Part of a small language model's weights: width 320, 11.8M parameters.
MLP neurons of a small language model. Each row is named by its layer, matrix (down: output weights) and neuron, and shows model dimensions 16-143. Each number is 128 + 32 x the weight over its row's rms, rounded and kept within 0 to 255. Numbers have three digits each. A neuron's up and down rows have the sign that makes its largest values positive.
A block is one neuron, or neurons of one layer that tend to fire together. After each block is what it responds to, as a language model described it from the Wikipedia text at the highest values.

L4.down111:173083068119156118129150128199154146183140096126156117112105105125109114076141111069159066137211155095086135115147101062123154141154083056083178123129168146096094153098160184138108140166141178133103143101110099183145112141145125134075120061151145124200103134105052131088143124128176089126135075115108126170062098139135196148153096147107205198084111120150144076099127143071169083141075
L4.down167:134149104164082140093116121157159142168143116147165183103187153126180145119126121167146167176112125137120177154112080191148132113131125105145125132160122147187166136171140106139100171105089109121129127116135122143115091081081128112075152166102130083146132183147113105086162056157094087150191135058140073130201144143078074149135160126152110132112131218073138085089096148117122172076093
L4.down172:106178111102145176120117130125187124172137116116152026104083118148152152160160132102149100119177118144185137133120100148134128115101070072114132146131112173108177105100100129068062020124158093150118161177144146113132125139158107075111042080139141162112100099156133162142141200139137105106136132123186162191104133163111176109225145135102155189134116128148211134085094134154187134075119
L4.down174:201150104071078179147107091130139080127136110127181038149120134175159180168181172167105088089188078171144102091165099090146128119046107092143122091139124048127110079105125157059159107154139141137152164123136121141139111196160088132106132109149149041131115165187193103092133108129140132120117098142157162091127130136104113115145134148150090158112128139119166172088123078140173124141090
L4.down186:102198133119149114049087098115157159105133107097085124139127117151123119121143117078177149082143158147175118055090122095119122151133146164123122138114162124164144108187091133156151110119119200184122116169170151115122090064123084160125095155117116129121152118074098126149106126113168138104070102106160118189116108112178163070117151148068091132171080115063106060077138140127149101123138
L4.down188:135185147142156160147127104161153126123122097110147043071144094135121123223108121089120144104141126142153173099063126133172123108118100118082146117081200175155130125061132177128108091102161145108124194113207120166136137092162157153102111121124092163041118098134128057153138099161145130112083063113149156098118115123137160131170162162116152107132133145162072114103168158126131185144159
L4.down218:163156172182170166058135121143148090155169147067115067139132085168107141088156073176096162158137138140162106151100051113159138123090087101177116116129144083068135104173108106152157076155132164144171104124142126172119148085071060155171142087127123180104121153118166121152188153107100155162149098146110164126121180154097102072182161149125124070125091132126162114111142154187121080172148
L4.down232:116124133112092162163070113159135158155143132103143140084105109129078170142127145047088114195114109130195132142105143167124153129105073140120188153121172166116121110089130167121063189123140099154069120177171147100134175157127071137155117125135140126099177122174133127138074146188109126137130111119118101141111107147064103034183145175170169129139140127129158141102123075152173140069130
L4.down257:121112120174119144119132118154139131136152217117107042120143170147067144179120112155131136148170102090152105124105081135057113120106128106141109148159118133145115186094085111196104107200126189081148126193098177113163150052122118126130076189091073089126163115120094153092121155137136156152168144159125101130137127163154152118135137114186047153153138194149142119045134116093116109082108
L4.down298:128155121152175135135113109118128149092177112108114037106113107122125100055130160163151120184138092167060116141118129172176116142100146169129125110095117108091130146132118104187132108070112135115155156107126129137142115190147118130106140103082129133165089137187133112116109119093081106117077145111144151072165107133135186123155146136094121158113094075211116099143148138164169161087102
L4.down314:070086141081156138137164085106103141128119103193130099126158129096187159127091105134124080113120145151108121111158124126121161118169178090192091097116110088122127097101170096149110150096176126145083089171157180100117126160173174143148135107147081111109099130120111064148113133097169098134129127128134065196090106111127159145166128153165149125132118152071105083137186079106041155137136
L4.down343:119117102161127127119195034124153105088117143096084032186164131116109126157117068174115119124128140152154142092180148088116074110071138196160128138125146121110156132127131145101165065107176156146158094140152110075123128126103133166098162096160166116096152125144128151130125137152101115129157071143094100111152161105161092103105123133141155149177172069147125152098136138167166135120075
L4.down457:166114038161164108162113176140138138102142107126104030071082082164153127137146099150099123180155121142141076094106102145125146190057104165148170158133126171118132107127120147190086113123155168128096146163123143131139146178099101163102110120151168123172165148116161171152150068130132143100186121092117126110146113139126184087197146151147123113114110104134150162164144156152158136096122
L4.down460:116061121084105147158117095189097115133156132142155182108152134135085156141131083112159092138141097161137096125129167124124090140142064159090136102063118116059103088143189137170106143120115145099168169190099178075128099165115108119165161114101196064092148154099133136130119113192143099123136131132139067136121101072084135176108187127157153147122114134136212129177094109127087133164156
L4.down477:142141120130104118127081131164145098115102120094171011141129098148140146209157144121098154123168074103188123159094141171136119095137151154151137120134124196130082094141124137147136081202123160161142143139223140156106082171073104194142131095117127073105201170113111095125191144105157129138116098111158153148122105130103124058148143120095132209138119135125161150161109183113097138168142
L4.down559:121162122154112181108088119107136100152148147121126000072125106137130116149159115119107076132107131154160140112156113146143123101073073070127156114142150087062145101127112156122097163080137115150117184182164109129131125133172085105099071121136125181111072098173155107113129208157131097093088126133163164135160118097064137118180180150090106169107127135145173130119186092133186137142138
Responds to: Final tokens or suffixes completing nouns for a person's role or occupation, such as Councillor, economist, editor, actor, senator, chieftain.

L3.down525:096171109120157217110141116143142131128072065190113029135110127094175123125113132091097133174110128165138187213135111120153097137070099151067166146161121137085169131116093155117080136130104134121117164135131103099109071152181127152073098158120155094161127167167159154168118167093101141095119156155111123128119109156068147083211116108138115162124133100080190181150104120165173141112136
Responds to: Nouns naming a person's occupation or group role, often right after a modifier or before a name, such as engineer, artist, president, students.

L6.down127:106143195118072106091103105124132191129115199171157046159101090131114124222065089145115120148106139134111172091180155145198112174111076145114078091140103147146143143132070121143130115066129141129164123114160162127105114125043115155155144158146103165078104161076092150071145158135089117070068142087105114157101097102123144120158137103148073157105114107125170164090142110131085106122140
L6.down382:146075119100094177148095125103132148144159189161195093091089197077159122204177094119101129069141164178051081100111089149102137107116101156106150106191123127079088102177059141132097105116090133084145070049111126177163061155074168094090160097166105058198145097164154180133121111120082122152126109090140113150154105136106204075147059114083166109149130134104176137124126157136152144138143
L6.down418:129188120171155103123075103098135119114144136116097064160130153111166165175162190123136078147143136155136059127026164125109099092127125185061142126072148185135149146169122108132132114136150139096131151094112129124083127119123115137131128161124153147119084165078165109148133200098222221131124133139113156141144140150071109105081096131140115115118143143122106208122165133060133129132083
L6.down439:142127095146099129140081142144146148214176127109118000130137131078152140125084112140129168180099100151130149180089094161079101158070128169113110118061086149115118125059095148165110117129104122117123160164088131164144158105099123119116126112168122149114096144113124137116171139146148128167100215172134068095110122131083127185103161194149105138140113148117133126133082178097141184129113
Responds to: Structural tokens in Wikipedia markup: the blank line after = Title = headings, infobox dash fields (- Founded, - Parent), and table cells (decimal points, hold, Total votes).

L4.down77:118167095147120129186164152136076117120107151123143024142157142132091105169059151112129159118168131078096170120134103079155125122164104067112155166100154170110112137113132161186106127104096139044128093136114113178126107051136145183081139169185119091159097126166176083124154078079212156189159112120172144113098124126068124149074142081129173116142153145141089171110113120149075132125136
L4.down93:152108110127232064199147081162158118084098108111098043134113135139124130150148133118140175143136115099107153135103111146123081160090104119157154091113110121133123130122198181163171160220152120145109111152149104080137127146110105143141113166167097105113119117192152107120157136178133101097133095176091129104133141124143088126113109088163137091095141082125134125101176132164043137157139
L4.down120:118119115133117151099107052110134122148137130116164007099149075130094135172094099100140152128148121161159134107172078172194081161137149087192115077091092109116154119119122158105145156143116137162108137146149107120181092097181115163121060129209093174144169114093123131140128074174193124125184142147078150131066128107067155152173116097153176100189159114116141116104080142147092123114129
L4.down136:159071183130167118145100101107192116075125120113118074075095159149143085138139184097162110100067089147089114134137081119146104166102145084091151106116132119143129163121151109103116097140132120122132220112206125071138174161095108118074203141069113099201119128115150122124127136169103154117108125101101131155144115126068082126143117165136094135131107119132133153100200136113105167159109
L4.down146:134091111118142151153138176144097090094144214138098004106099135160038094183152106130135122130182126206130133131100187126122118111100125108120093113113115071125149161084117117098159101138144110127119100102125109103169158129122110143099118156211169128019116147143147078117146203110162118102108115164148099153106121098099084106138147128148131072101086118143200155111084119101091140164131
L4.down274:068167122136123106218069123102191124082141131111103104109067146147085134144083136183122118135179178206128150142092175117152133176132170161107143135124140126098114103099104086153117150119127099098117088175091113144108119155094109116140108144103107159127127073108112124155115138104084117108125119154159181040155141145116106170088077091171154122146113147142139131118146136202118090129162
L4.down353:113070169042163079132146119099071134139156187150092012169090120124143167105113116156128153178077070132121125083104142089103154124114098121104140093088213130070189138159105183116207144129139119139161132159110085169140091098145142137120111114170115110095081156122153109122065122131139063080112164122074191113101134152131129117094080155110163146137090178176146091165113132133139116072121
L4.down387:141165067157122058183098100082098129078132024166131160111136121133115197097149135144148098129143173103167143147087098111109068090157115178098133128179089108105148125160124109115109164121118105110150128119114179132157177102163100099120126113178132116038204165121097058128101100177118108160131161126152162102104126147094128106133103128073096126173112141128174127080147127163163100099131
L4.down409:170063112153100131111090147119117114185111111156100113108137097097072096115141045135141179066123090144172104127141129135118114147161110120153105101104123143119196086159103183146083166091103171139126185135088108141132129073087145160117113117146170094126145146137156104089140118167114116114106161172080090029169103095140079050147108090100141135096126184148152109140106158116121129157174
L4.down442:095089098098151114141150099124170138071108142167127002136057115117122116204138142081114135119146110115113097145130143165111089079024076120093155141123133111106103076076129144159128084095130086119152078149135060146141124128138148124096098107159126143134142113134121113132093144117133133105127110116102157115098139051096117133170046152173144177118105060160151077144161134151168129163099
L4.down461:136133153138158161135141113177112062148079151144162004079148142180132122153120166154146180110114106103120139113136111156168122107083145092141129130124121106117107155160073139109141157154104168201096210160111110071139154155107139097134136121115105090134121126136144161131145149143150070110131096210050123103114149101110170115135125114152113120167101133161161181137176133142108140192149
L4.down475:145104098110126162169130154133112150095103184125135199184125084162136097153121116092125154147114180050085129170076140184059124161116108119169081095100094069137101129215188110171184116097198137155142133101159141136113119143100134076093144109129098202126081125136114168091154122112109123170075068193112132137108136114090131102099191073139114173152103135149137073055149133127116170091166
L4.down507:121102165140123150160129071130087076099164148175115019120110132202108103156082119095132103099156132150090129109169077162165117123111127105144125067123106118113138197134094170120136126154138156112143131126146107132144155151177162103096102133138123117077150131113091162119137139243164099186159087151045124113102150099084156147219153113069185110117111117106090155152151131111147125189127
L4.down612:060116159116184123146125103156126101126122094150145158092142110115134120134155139107093079135109067136126142098072152080096135133096128088122153146108100112112112123117158088093107109149122116101051135103080165087158147113120073199157153105160149097119140151225167104144138094145091132111145150097071130133117111161115123108133138141180090155112105160125165203126140143102119140081160
L4.down617:173135099099093133144116056102138140094063140172149119083090083120122125096097131107143118200113096085118191145098186185074103115132157132148158109167172119172114062186141056141109168186149149120153159129126133133115151093126188136145131123159118117117144075120140107163134136133105081107131184131114120155135160136136102130115183126169155108116081073200165159148080141131151150141145
L4.down621:138154118093144062130156076112158121095141111045153069142158078114130085107148108093144193113124093073103109126073157098109136151053172191145124101139131098128180116135135121114171120138145088110133114173111090113119146144134113131153153170122174077124081150088161141162149097105130104098115135203111160173190089158111168153112165153142151152109085125123145145091181138197094127101117
Responds to: Capitalized head nouns of set names or labels, mostly War after World and League in League Two/One, plus table and infobox headers like Party, Country, Track listing.

L3.down267:091160071154127127104153095141078135097127138147123119191102153155142111108084132086158125092156144093183129118157109154132112120218097135119159125125105194168115128120072102140151122068128137132103147150142141171157170077084177119184058127114157145124106135147147102113179104163168165113122152168171125122160129072127097164131118120156131109132078149121085133167140134104123142116150
Responds to: Head nouns ending named awards, championships or institutions, such as Award, Championships, medal, Stadium, Squadron; weaker on mid-word fragments of proper names.